python train.py --n_layer=14 --n_head=12 --tie_embeddings=false --init_std_qkv=0.0253 --beta2=0.99 --batch_tokens=32768
MLP neurons of a small language model. Each row is named by its layer, matrix (up: input weights) and neuron, and shows model dimensions 128-255. Each number is 500 + 50 x the weight over its row's rms, rounded and kept within 0 to 999. Numbers have three digits each.
A block is one neuron, or neurons of one layer that tend to fire together. After each block is what it responds to, as a language model described it from the Wikipedia text at the highest values.

L10.up409:499511503378558559541480476453507499467507542597546473513424492503438530501484493533540564512519479575473467516535487447444605460448418425472495497460514583612481593496511539530515538524490538387577569553500612486528461507507486562456566474605513434608553492524510548495472492540542469529523446555538523488490468477451496491489522541478557514508482427532527530434452455555570484492461
L10.up795:539551462552476522474423466410473483505502565500554506481379529472511552474487501524497529534555467516446411399526508447556503536569522594417480481482459447505546486476517495580479528455536583439445516465534532522579541479571444566478435505520565406555522455484587548532506499582589581558522496536497429536421469437424452426522530422514501456501504436489502448457579490465451485422449
Description: Early pieces of split words

L2.up194:477468572498509467539566461461505466467512484508405460520497417520482450534480493495646487604568572458537518563501452557555454444502420488474473538511548556477517391419572518503471517498503482417412473439437530558491534496465555530493492510498490606420368558474466473451494450441559438454506471467468454545505480466505533449521562515535557390468510550574413485527596478423480617461448
L2.up278:397434505505392512517496502442444484545527469537557459523567375524535521523499491504502500525517486508512492531459448494543509508501514504494449459524510537473466472452493417503442522495549476480426430501486377358481460466455520482454412553483448535463507426455619475432517491471565638481495484567651533506556545484505539527519468467541583429479471510596410462510488548438444535516520
L2.up548:424461491492474462490532481426390491519493502504569509486407482496607500571384420526528516510521427488494562487473498535511479633491532502516401492457526465580415495390435538505514563435530485531464396520465481451503419516475484591495430414433469571470465518473479474587546450491498522521436500499444542530520446541525558516501449483555412448540547508530432436561507461538514564494463
L2.up981:471462550520540540462517496530427479493558440425426483500539492534524512590546436538516449522595487487577503487514474474590499531479601598461433500542512539527495525508463514549418524496534525499480560479510525423554498492548470568440450469540533618470597455453511498464575437450462583442508540413515579563520619494533485560569428435509426526520548507626450493532438594471478579624500
L2.up1028:522496402511481505474458541500447540547536518457476480503555441502555436544386373493525482613508502463493455499457510506665457567525547497512509428562534520519493514599503495512478468582477499418520445517451444485450469486476445437538460490547491456429474513411594598411464432495544526509542532456447577603503449530461497474536517503547632459498489539403470444447490525434530499476533
L2.up1084:496490540548507509497547424459556486550443507482438499479495420436476529488608527554532490498483562510577558492508449584547453459479524621517547481402544541464554510411496472387471476438435463580480495500425462507442500505434526481458495544484586594404606513469537530521553424580478440499476442538487524526534522487480492439537517568542530532547549567529481516505463463378520504506543
L2.up1407:489505490507588559553512398585500493490490506536485476502536521465549484483452507492503469492515482509589448530505410594491527538512545519479586506487505520587451478464411500461460441522511530443455442545497442620474347486550461581512423500465479584571546486516512472471505423531360553528476460496508527491495556627447486544547506414540459592548514551571523500413488453537570608518605
L2.up1427:513470542490528455486495502485436539476498439396426455518489562549515493608512434520560533476532497497600548539486525480485488491589538477453524565517515518513547468452444481507511546474523458471464463477508474436465520520522433508508539478485536574498438509495514548517600421515395483343441454519495525483557607458541490532534509462472520468510547510535512467508476522474564504486529
Description: Word-initial stem fragments

L2.up253:522508463525583553431468445542483471473398473455594567526481539567476534518452500516443556535457520557523471570559478443456524461533506578508463538491592447570469482472473519524422537452523511542489407654457455377506522484476489580535416537579485492539530488484453458553482525427528574543568492408546467560497554522483448472538479527495467538423468541507478495595477523504482425552606
L2.up398:468626529468421612607372514557523456431453523447565496549503393486501492495514449578435491468511427327591423592496512549458497438539503554540557462455494465539514546452492486574400414529497468508610529501458474592523443495617544468501393482498543510465517539499578474507475535552532490556503510441459520524543468495547521502566454446540450524539475534554511517369514545475564501557596
L2.up813:506534464540489611558513392419578499450494514392509512463479424543552566461496515563456531475396431482520503538506484612431483508406532479489496497506546437579478541542495470445445487504453476516512518507475488452525556511486494633492523453593457461653558543473558453414503444557462533534498442627540426509491484467541454554568515444641522502471557495525580568483602607547396496425432
L2.up1003:509454555445462489482529424470536495470424455381487566531494491502501462464527510523423544483549478517490464578463502538527531552470487423444464430496574462440514454371409448499475469487593491530456434429530576427474435488561521579550541518459467425664432403476522430613427504505623585499490473543605483488514507479440524552511465420465474577507536477553408486461489508488440487530472
L2.up1057:481479505469421422508597566441462609462486485538543548458481464498533430524502662404601583565439540509540454620504510499486515473569431482515505484445485475561431489497454539549436570484550516484487448500596486487465480500490508509497489457485477483488582566475516557505483525403509553499491441522486449450457487590460537474539493486506625543495461513515475459561512535469505517530500
L2.up1179:526462447496372451486528428381421508449512507470528563517501543554502479545537535504557474514429541455520426552515472567473503516533428479451528449418525495561515523370462557449442509430629472537487469571511492540500493499533555524500448424457415491542522460509543504512447492449495523539535472519500462481468467512414448517500514439589539549548494517514497490536533557531516474550542
L2.up1367:538494516482445548528487439494499507477564612574525467516531513461501459509472488603421493530399518472405430428541467524458465461558459465463480483409558467544548594491549515478478518485539461495482531573500608364508490491483534415557484533512350496557467554493477551478499572443507593464491417525515515481495506459470513667448542439544562528465476539431419510577465548590525442566447
L2.up1458:485446496482422495463461562483442564478525449486585448447511489510450555446570427426471570459329495508513445483506467437469500530609518581472504470441505543484500548489511432543440565416518549567524578497542501531448442482530480516511485449493462531527596502475540498541467485497532558519504508515513446399376529541523511508499574473487512411500442468450506554453408511491532458532478
Description: Word-initial fragments

L10.up318:335582457504577559441523516536517495433510536466526399536536526529550437511441519511501471569502547483473394505460453605425586549458582519550533537358497515530480523552565437454409627505503512483550618530504532528595417446506485583495468457541543524490481481497393558504475417633495427426523520419441605515483510565461440567539519536486489454498514488407467460447499509533565585496477
L10.up931:415467428488584478526418473513502490460540557478551485511524498485531454420513510467597560490522465492450511626513464584425491509532526548500494589464544416393487464401483469502495544478547524491511517542394537495500552461476414566494538553476468444531534452499447536441457503554482460467555497456412556527461509557472514476505490524537550448464517516418453497503503457548548578543468
Description: Field-name word stems

L2.up45:553507542423595581527501500449481496509455523480543584557523548514492468494437499427545459540444502480479559453507517482447514531480526545515448569512499478566491518483616458468575605408546492466462529521465449460534525524499477463419555490554598437494559496553469468456399423463484525371477489531498494496571477515489486434526499514438336549466447538555523407424463394534570564484473
L2.up81:538531525480503499497615501558482459527529574534406502515482504478492517479562594496537509497534560462494531499515548450483527508532568505489580559498453431478506458490533455505512356556428500446491492528476487510518429519440449538504582488599600428484489577586424565489500516516453407583613583493390450544551538471535498492577436561553559482523541472604430612490494527466528429444538
L2.up229:500606507466583535551593541557503498541542539414436444507459501530513526495481554464566528545492482462523536485502480448554494456470489563480563522511484500486507437440438586524516583466525504465472553483395458553499555566483501511483538488576510479495546514482440521478438511457426405437452486522368493537492497509445413533571457547567463451533548513554483585359507524465431474454470
L2.up290:556615554490557516515549509554515421539633521497410522491476525458543454446521623545532532507470505392544582554475526447435489498484569524464624467470544531581461529549481511542537630522518465488579616520416503460540526518434453489561535438451515486545503526405542527556439530471490473460554552521519593474555485504611465491419551601553474445546495454501520549477413516529424513493469
L2.up368:442558511524521491514570555544571464448629631553503457569441437566479474571458489452558572508477498422518500537540475417499555456491482473447506589495557584511544539539485549567475541427480458433529535533402519484409516536453528480551532547595477407552487514501471561465455555473468492430565517524458540496521496485480470438452508538565475517453534492480496479457427509509489527541524
L2.up393:428530482562524527514496555549479518459505438421426505501465528495516469513483605433563434455590422487507571506601524457557512437430464518473525516491564545509530536526475505544526498554509470527440425535508587440470420496521536446610521542629603550523507476491545595483513538483498528487492444530444493588499504492489491498561455447532513497494553509483500504502464463485472540469490
L2.up1127:487445518493521592556463551452413542558467467531430488542565552503489548533433496510507527518430456542468554456565505459505531506511497599440551446476515460525465482527468560525471531568499477401536566543554540494493439523503469461529520540484506547458549475509458493452500439475471457395555504519555603485533494502478422536556459548631394459596482449427528503427448487554474482588437
L2.up1227:517436526515530502532452472498467339558451519455381478541509485461514548529517433530542432479460539438540486569555645435571509512554522575502513513430382487469444486465602466511423478570550552401415558566506483597526487448469486569486457503565566503485520530516436514508530520443522485496469468485537516435492566522435515611413509572547482504497554469417468466527479440464486506564446
Description: Attempt and mid-phrase nouns

L10.up90:494519459413503554542540514576515472440546533526509572456488516457463428507433521483542499526415564374424370625495546473521567490508482509468540559520493565594545558510565650547466529520572528497504528519417546591461468515463526529503455410468534601522427477391529445506547469563506465396499479505479566487533554487475550446470457529540520476436440509448475489570499417556510512541491
L10.up1006:580449513457494570501602548563509377473561531472485467513392514525433464564393528568566483543456520432488435582495555585456512503529448501423538585523498549612428589557554514525467490464494568428510537486481455495447501508412552463470559480516547555464434493499431440486461508528475556393500457609538485442557460532538500546500514490478535551338502517511526529579462479550501419563521
Description: Sentence and row boundaries

L4.up1139:569516409539476548503538494430500608509528577514523531560451478524531381403386506537497535432518427553530473497516539462439549460449356511539466514541599500471486500557440470497532475546490557526456501441585428505548459430510473497546478447471488487515470482436548518519566533560477554501457516531467460550490561450469479334532452536486491461523501453541593483566484551400422442457424
L4.up1341:566531421558481481530444500435524583540506559508497475578433567536503449521465511478492519454496527540477515555558478589374574505550492586510588534531382536553509503554533509457559530480481536525508523408486467540422481463396435527570413537509558429520532511488582502464506500565506504498542501508440512513481570514461460493521505472638604565507472543487497501548447474591522561420452
L4.up1365:537464484462455519489478396410459579484464497427522402574465514530593429470359467450576602494492538501531431439537494602494516546517519468505523501505522523550510495507507451457540472492484488498572561488488499491553484449428483544533455503522502485510448404426486519546421521515651580516631506535530483522486533538504518539572438457522549522486502451467548493515434462460485427549470
L4.up1462:497473420518483448449536495493506587497395527473569446564428381491479457426460525517588609504531505499490572461522487675439515515525473419515458467451510449512467549512539486448538502435490544604451576499443461500464506463459457505551424516414426463518568431455503470608416515479524470530526508477463455564482453514538461471556572428534503577506507591435565587544454563542497481461505
Description: Word-start pieces in place articles

L10.up307:487529466553445553481540550410541544512514521560475491496437454594499517566528526463460447498527557470510498474514496540503422417503465480499522529506431486441434499502488458544497521450487463543585452506494516671542554472511482485448439548581538520539475511431475442475535486441510488482530517478441508464491527544434428548561514548481472588395559505479493489378379509533577436477586
L10.up1533:502490511546497480522505557492549520493519554505446516518474418611571543547557532423476380493375578496442394459511493481517529474465430490455404504468448591496532557490499469575543607524545503493555544499473391580564515467561483558510360529506478457513446469412456472534498538524514535489569469473459600526492548472550470484535564471575458523396535451529486484393424486477494505563458
Description: Verb stems after subjects

L4.up434:580488369437435565468499431416563501511563539497473597528544437583530487492419546552595481469467438495552511540532569474549494514495456492570414534415611518560451524401496470504530508439465489581617525436576497500476541498501588423500533465461463552431505623510488517576473495541557502592601542576539455499470464503455490528538474547472522542481519544561488605463414495448498551567493
L4.up647:565587429352425530536480492438497538518459550522514416521464465533488485473485448545600515529453388468505540540544422444594460593548517523485464530505553519445457461474426469367481575427419517485522466406522410512556479451470564465436548518467493550467543592476653546571571445478450483503531526503559542500524496496439483595473532537527538506490500477624490563530459483487543482547502
L4.up739:543481401453420476526527531484505507513482575487541439499473490495472505500528471498433478533527481423507556510470622452496515519606411585503489513510448460429429446583456548497508492555513462504537440445571478553461480475451607534531587435391466518434421580518458515471503475560449454463504513577556491502531456465562526571464495589471456597520476519605492531525475481431592470545484
L4.up983:515507469418459466585547376484487433579376527596482358506501502445458462485455454503451540489504435530423496549534551560557478544428506569567459533575528482452559524500584484464576499481476541569484556453605419566469404409490497406499472384380475472470521574537561531543534516424518545485521532559552504530436485502403425539440476578558521558471563455578521536487464511452514465429457
Description: Sports text word fragments

L4.up42:531493529430490524409514502506582554487494571577513407519457553521487461458461573540459510492545483515479429516534432395484544459549400523510583560532394512572527548367513504509557479498480533516507493439398468484503562447528450507474426469497509504548548576484435466426473496480536482464618463492363490561484554455486443487588475554561504482434541534506473502522411483600575517445495
L4.up94:533457587317481528584499479483488451495488511518519507559449488555461445484506505552496433544471450487496542513521517555524481490422468413508551459387488566471597562534549438526453492471425417538570590465656511505550486448438568465465416551536581530414506574532538502516502502537511445485529445500568466540498482552511511489535479542520455499403486538481546611514495454485551566541495
L4.up414:485493459402515585540527497419521486473579583531533583514509510477456450424508533498517538616517462505505513455543531565454583460564453512574632510378546502543540483477467520494471546482495435510480464470521534472370454444455487543450448500506528513442496512457500491587543513511585470487558448540444524478484487528503471473454512496620511537414553530520518494500430476501518503451544
L4.up1124:493484489414501520542496518499495599490493551538526541567453522525559498438490518512463514465475430523464461528501529516445569501630437482466525536436473524520575475417484476629546509475440469540443563388525450529408517411458516489477475556501510555455445531424539450535483534476537522519612394531460510543505455529524483494554526467570542414509595498537491510485454545561532513494493
Description: Post-constituent boundary tokens

L10.up197:446445502408522499517415475503558518488508572429474424460436500503534512553509538531488579503503569559511476508508529512430524541457515567471525510428549478550534527473582533555517502557585472422489557401499480545591472440456526465527467558427443520571539477390600586528517472590582471567583448379529519510379510493452518462572596548485511522537491517486517505457533513509532471456438
L10.up1525:529435537530543476482477530500529475488472563560424431530524454521462559474484488548475494527567535538600544443472592490521538573481486587478526444560556472498518481406504434490516431579522612489454428440541531534513499450614552525525524484321503416553520448407492589588473527464538498555542549428502469473386542443451632442516602453473450433579394453535536507437567432551418497381525
Description: Word-initial fragments

L2.up93:534556518507579473495618503517583518511531507547532519548522514584504459577539554467458562506563440581514523469505534548491542508511546478476544549494519549520552431492415503394491583470502494372527486485438574474506530495387498634438550501512473519524537498494523544540559581510432522437501491582434501456526553577531510485413459612550461513427496507535532516531551447411499486510457
L2.up694:528487515478487521471537482524492557445555545512449497544356538467526437511444536540590476445513530500489561524498500564531473419588487493517545555611534442572505492585540525565564446463465567479489493456474560525504458478407567567510492513426499519523503514485596473557475462472554492475524453492371502560509375530440451552494498625487481458526517477482490585529416517457613531466572
L2.up920:520443429412440469531542481533542593563583545428530509564439541442525455502385476495506562494464574385497481532479491519536468462546427547531511562546559508493517552503529586490455471456412477477445412534442439592431525477400480537534488464471516574478468517469596517525457505491515589450533439499437398577557523474400513532498475561486527424430572533573469480562390426425552526455535
L2.up1040:519507514419522572454600542545486579523527618542501518578468536452568501484465514490489465538454558443460492568598576568424526389554420453476467620456523555501537528425550532529498560479429465492502563491529469533478547421417468552469513492508552530444486483415514567533481428495492452438550383561396482478464513556465422501438479528553610480446594520438536497510353447424588538537489
L2.up1202:518527458435569564419591510473485557542527481542527500488391540403495458517524421480484504518473509471486531502452544488494530405519423536569503589540478527570522528496497504478544452407473490508491488504464481551469595457388473451425518491516507575445476521487570429507473472521530484512483353535444445616588498476579380443495548566474530474497581499428468563594322535518535450552610
L2.up1375:547537450488502588525575437518499543541526501512552480573442558491495490522482490499496511531484533393572555498544546530449548406533461534500334593532472508558508543496549627546482541465446546479468539600459419550457558434393538549534438513509446546460447515466496455530483483497530611461562454606428440576489468446485535420404485556551473493418611550468539494519464573465545525575541
L2.up1411:546498504478580561519581455520431522469523441520584492534331524557528455542475495438495523520505466576481526529540510486475558355533398551525523644503540519586478471492566572495529509424419506501513517546453464606442570448391495494452452506515482594440470543525507483433443482481520522520557385574394470549549472520522409498459482573490545486480605453419546570484380551485530483528604
L2.up1515:562510543497603587446574542505482534605513498562538509497391482489522420511448419407536525492504539442538519508507489541465492439478442531522493568466483505607472488422548481531522470451447472494504500518519431580516577441418470458430528519495489564478416512483515379532475486524546470442512408544492477561544455442470442457510476607509533488428581500487486531532377538532473462523596
Description: Word endings and function words

L2.up172:484509502507508530416514529478493460484482509438467503522537537504525483448511632535488489520471417369514573507489475438510462440541474552555539594446611474509540444468443532465503456447507495500449463462436523579492418512596526500444472491513449571457553420426547488513541513476545457555543476534512473514507529518544468505573504516531493441540551489483492458426428532575489477469532
L2.up489:492592498508495502479477438491461498523574565461476510600511492518557499515475515546492493523534501491575569501496508582510472541485512456598490536446498487522535538561567502514518451629483437524465457507450547544543507511466505522438509503558540433506344539462452518556473486499442534434540496526527507452462574557469451510438421508542474524524600544427491514537506511504521563551441
L2.up670:482541503414552439447466483538453494405593536506551439520447368503529528492576515397455482559607501506504500574496529538504519550381528456493545502464537528533568534628513524495518581408578450480536522488427481541560469522505519584386466583566390548473432505469458486523564516472564426512460465518520445472491538523452532459475513482423414513464497588511512597544477465566450425520472
L2.up812:460547618573504514448534597378508474564496496567417530505541522479533548485372509537476552477438498485476482422494575476529497580520550480493587485481467490523400541573535514500536578535528546440540492469460562527542503536436545526410536488503539486535466454501408474567470392576502511400592531450488548489545453539498430644466479518557475502461550488516516453459452529501495478453419
L2.up829:348506490553452553327524522435421551497552517499531514617559507532628455454488480582516492487495466496442483498458452537582581420493500510488377513496563506368552523486423514486479507434454492486471466499441607446424500508499459506466516506491501439530512496487515512427511490470476517433495475562484470569462512556491480537430514481530571455516555595462455519552556379477472447468535
L2.up1029:494554439494461422487536509549589495433572623547554472534500440440433439493521469522513456569558451475522516519485469492448473484478528427531480525501583513471448523516497578548439458469507495507515487473542494553379527544435541546614467552526561511396401436532430564516394462522491431511607511478482603570408485574457527440506586577496516523455534505565519508478436487514448503458501
L2.up1104:513567458471542501555588422477539504568547613487504606550546474489493534512508538413464528454500538493534521572525522463481500536522571528470461445472513495560527512499535515556549495557489498441512523553505511424462462523455436595499552512601548526577515476518439609599474560517514443475564539499490449441506456471479572492454545503507412512493480475434547511434546532438546512499540
L2.up1287:550496488558521565468605497503476477611522527538463529529488534499519556550461530600491506558461556428540480469488521506541539556521525544400471483534443557493512550561463560503522528468411463452480522502354555537415520506440568618491474451558463442555552553466430531485477580545486547440580569528556502452476532426547517456474432438516524450474614423469492487444502368498534444568431
Description: Guitar in music contexts

L10.up57:377439478553527525604564514555420500597458567537517496557467477625519553555503654506577521506446574526535524551525526542402546456499524476391516461343490457462457474512569494462458545421488450438526496499514460558452436497397514524522498494569494492529556528462528584612566471565416484548545514481412525584512523539523473566562564531520515542461595495459557534503449551461448503576613
L10.up1157:500502459471566494516499497505532495493512558500470501554462494502500528482473508532477476517479477497427498483519497517572529428548527511423536489384430467454524515507616556594477594525514477494508555601531561525497474479386443604453448544534540424476520568518509582460435458507503383440565438422417597593506505615504479521592553565510423563426436495432497427529441518550480558534508
Description: Word-final pieces, relational adjectives

L2.up169:443503468570551493491466567453491515621523573534480639490532574496545627491479443504493538517537492518573530435428519558547494531458388561562406486543512480506481460487443487515414459473575442591468479542586404463433404506523422494577461586481417413549511486464505408576497562542621595518577469436455478496495505563442514448516424485499490535493529509538555548515503530412520462552463
L2.up580:516525398573486513430541533521590417493502582613521511485453496496493397496458513558462441504527549470458496471488458551477457526539495463494476499531545510513576569529552464540428506484511519518559501542465533556387428503447470493504460545439606454433498497554501513541491464548483477516596495385441555564452482496455560475487598468522487515414471502589514501509464489545451507402468
L2.up616:504428399511513505550475409508524479424452542570555490478480468469534547520503457536504539512521477450520496479483494497539437515492482450537482458494494496538551462528560476437494513412409539476554471515539473491474357503403434602501475508612579577410601581505530508587476487522485503605536521544458593486530471498516634594450552485534429487463453439553542540470491429514459527526516
L2.up883:517467484514413461540470432482485423421451547448542465492554456566501517473545515532455477450527478576449415532527483449460441519545540426512541466510445562499555531504464405550465428518499485586554590484511495451504422482497490563581510481580475489543485413493485527498499552465498515557488547424560585493419576608501549590418484411518521546473402528534437455518582492507459430430462
L2.up1134:497562583543572558455474488426471443563410584535497502498604440473490540454477436393495524445449559459529468393565506505436474487502558506538575453483495444449482547573521493411488566496433545476480388406487527454429456504486542576496452476508593526478443488493495493656534501581631449532583509519492500495463390434419550467586509424517518462390614438447499567444438464485538483475422
L2.up1164:514528517490434566484564560501493524451523550444479505457543453497509395519635539469448408516429502460477455526499417459464482486442485598589449398539491493456458478536548499482501443531519508471491513525494487540609485516517447439480540474509559499546460504496487385390464446551499435542532470451613509512495532657509555549436479487558484508534528519472500469439413474499541565514478
L2.up1330:468552454480479569437508398586478615490493484501554466455520446526437478464501485430460611547424547448451375593538450496501442561513513594453571509466553476501467568535530554549459529459482495434539517565449549622500503491483512517537469462444508401512484555465457530522618451529502555469529536467557414557408495522420479448489407516525514430501535457539452484438448526420507432451567
L2.up1447:481507495498407474451513491440488576553498480549581512459479332559498543405429464449478455468571440582458483524516478464455481486561578485429478501425439541498527568624572477527506629393470469562528492591434494439482466478491473567530470476563529521536523451528550445526484528558531506467482517360580536531448548629514516518441514428497465472556462419534473497413448483469419478505522
Description: Word stems before suffixes

L4.up392:489454524457556476459453482461477489562603471507520605577464511530484428476419490523466560506552402531461545500565516463521560503510518549438430569578532427579531552507536487482457475440512493402504564405582516443459488460535447392469459620453446489391503566541528495580517441450438454534555470489460481479489392509517511538429486627531513454492546474573489542524565572468493464554442
L4.up763:498431575463510507469455473408525448544442459498542534496465539480541562483463470491473595448554490532456531519527472501486436465468502448464413555453573434594395556449448514520481561465569474525418496457420491475521555483483463438484501496537443486478501489502545498554511595485540559518511474513443501629480559500558469534470508620541462541460530515465453503507552593484512382515503
L4.up919:567490568444493603479466380423514451536512489470511525481505544477516426491470465524515459568482429468511501532496462473492540517536562488513396567592638500595478431550550468530502501500612514442446525594547519518511472500495427359509452488474455445536516533602529489580444523483533536505490443543534497547508470521587554589533442607564588500450498546502456546518422495499465608520459
L4.up1048:513491343462521466417502439417550510478508511538508602587473449508524525414550494393525536523510413528493549496504579516496510489438443426490453548471538531538580518513538454556471432489559469480504522457498446474547475483525540423481514487485514480482478459493506490426492550444518563550576521505511452508480459562492512477408473501521451428444587525475428469477455503559532521505476
Description: Word-start fragments

L4.up230:499457487558483553515489554431542442481471545585529521519531467474484541458633515523448496568417477478495534583502619485528512536402529481413587544380500492465610497588486510548450487511486463544500454489496479562472468438442568431523522436494571470494473441491460494531467502500596539502555496507494481461447426529583490491426559558570420522444530423523477454428442485604493493455490
L4.up425:463626408419499494538426460384514468582489507577489570507557460553543505499440430494468526539471371535542509559493555470460523543488435585552504539501537485443549502517583489489537415509505559563480660422487431555476479447496523482490571438480516477413491523477501588492588497583510419485529543505521432484494470536525528523474517535520469458500522526467519515509494476579522512483466
L4.up615:599538370506479568501448524484544440535449544544589479502445481459532480569591458532380556527492389508495579476480621472490503509473505513540450556425404524481493549480539472420543486528461523518526476524475579514533522446487419436451515412547494450522539468557495478572532520514472601461518555532554482518487461444495511559414485581507445495460466565560412544552424378410553443524487
L4.up1098:540539487525501564510574487510486403464520550558503558484468492527494504527618478589445480568524528579509481593493647556513475545449513525379514493476524443493492520601573468563378504478453510598562517483500459576468455429413448455498455456454530484504440503547474472484494486484511557443645474493474486485498497566542467548456615595514503489416572498504432534461415421477431465439529
Description: Biography section tokens

L4.up84:546505543513546497496486545483514515488632535505487544518480502449514515534498567418513524491577533470516603483538439531489540511520505539505431534484460516505546646447495495491483461446494518532478564484375526518535487513496457503362504425541498461507517593453471374436508505475619408446489438433405502407533424463435540451570554568513453382480509494495470529474487517565496472460524
L4.up127:459576458555529528497525603511512510487617566497539516650460524440521414557507495510537482509488589464519425545518514473545641509463578454440537529516471533479568616483526491623555447517433525537472577582511559517495494502478528502484437477437605469521535517432512539462440578476520457442496430375464578511481492465443512490525521424544480498493504458443538510420504498523565463473543
L4.up446:458551513457525445480486457527448518409514633429500478538497468557488454536413458452548482513467619518538497416533519413469536428449532487477537462403484586540478563547564432535551462551532518563496506559544508554498451486514574538504298503495482445528535391452472496508505504521580426450607471542556516595515556558487535469613473516570549484477501408462514429469499517540440509506538
L4.up1258:462547461601539431374479463497475459453553480427532556571410427540532459580456499449520481535486504596510522506527472482592497452460546505504554526562478585644500566537424500608463537521488452564545548498354515466505520467430505547454514554512558501525518473482531594478476484545477456498653492468426494465567498482513528481544525622510429463529490470553523416449513483527506573557507
Description: Nouns completing set phrases

L2.up313:516504565546471486459481444579442630530454480416494538482470420437442533439442428549507513461336466465512455400583417493470517444367473512441567607575465493525502487376536518579526507400514511478472464528417478507466528506468419610467487509579495532653555471535415410452402482536414487661511490475376622455452555562534515468500520558543518529497481521479511545497481462553479530524598
L2.up351:544611475504493575419482456501572496464577580510470553485536445430494513474454489538445377523441437358548503565523499469539537465584542515545481454587488411535493525441505559473475552492522441415525411500437554449525506496542456472539531432434539502535499517486555517503547504448488342465468522489567424536524410582515441594542534497472430500490451524440455488538436482588438563480508
L2.up486:571499530558437494449538490475409489550472519501430538475419473500519455520484449446490463463460418546517462536548527550503459447559522393485461566594493506467474542533496521575480496371493463465486539454544545421546463517369491609488501562485497527494487525504506517476519609471544535531501507452459462512394505612620515579508467489486505489484461477477506436405533421489460664511512
L2.up536:576522471568392506465503567542478457543483487560468570468431530478541453562499510537570459554485510478476592408495540456560533513534542554440447524543512487511496497536521649633535407392379469536583444501436630464500527508506480453476495530489509480531498495504524499520486600437523444585507520545451508475534475470476472513470444548514437432484523507522531464474489520407520554562494
L2.up625:486456500553579459519503381575490668417526431485506489550517480510511487484483603480499549539474416490524435480579463495503488543552488485546566566535501575551514507502508534526502470435443476606479527509435419553555496519474501533432505536459527525509557523405471492432462483548467527555516495488467497500416557573555506461585488456472497499550480428491563481467502521537478621648534
L2.up931:408541422595437472510536471495508483512517499592445548520474474495519441495502466583537534536508543562399549494464507464450492517480589539419394572554493501531491415535538608601509445422452493565514423602462588463391403498502453489535545589485496508550577502495472509417539548526491484530482467551470594541497459425509470428509454602485517478510506465432459486366488507450524555524530
L2.up1406:421553436542490468522526479443483517518456489520605576508506480477422469560448419578560455551591574605507558436439528487534501471471513510563472482573520489479548486533578483564470388436486503492417498522497492516531509538461481457525474508455523402457467453552430520502496434465543402536478526428457555458451448515454453434459526484606491487553510519471517492508541554465478518529509
L2.up1441:532566516538472473451494540523467443616403432521512466519455514463522487527510398494449495465524468432504478533451461456413525518397573532455436459545474504524521553532490480553544497511503487487564528467569481479454525492485567733576540511612553422499469400583538479513494567525566535567453512502492528471472447543591582426480471456537631508494548484531514478423444518441680548555453
Description: Quantifier "some" and word pieces

L4.up61:480595469596570474408516520458438378436550592441415569589559544495514539588495477364552403492541556542470525505543470435482499464426561574500513480542508532398531447494513499531498457548513466484521538473442482608577488514491504456539437549500584449516467469490521526516552512528547396461581469468418543545492513490462536462497454584580538473510572456420463481384516480539470601465491
L4.up267:476468549528552522364476442494440494483488566514470492554578559488546475498435484443612458525498630465503455513512479465451538469392489465450486493465518575490491461494553413489524588553578458537478467478371505496489411512525550459526435612576563418557531513451489545444574545563599359415598513429430545604482524507636602537499478520518519523530542446425521517436505497575486513465536
L4.up1230:497476511529503534456517591528507491496572523466405531567498429508458567469400447444535537564509627456516610562478464515504505493416532522509465518597484609584423475496506486475524437542533510398473534586510527568565484460504527495521450621565581472465503490457441528443547465497528457503578425464477509492474535489430514416476512576544485560487568496450382494387463558495488598474497
L4.up1391:498565495556545516392527471526524404512507563499462574534501556547508429499419491527526483494528515502524520444499463487595468397533475549484593460579575550579522557505570472434501480517559483491417605486505557481573475499450459511576450552481591472569524550547498456549545499587467441484536412432439529483495553470460478518550501492534484543437489451418447556501531429559481554491526
Description: Word-initial content pieces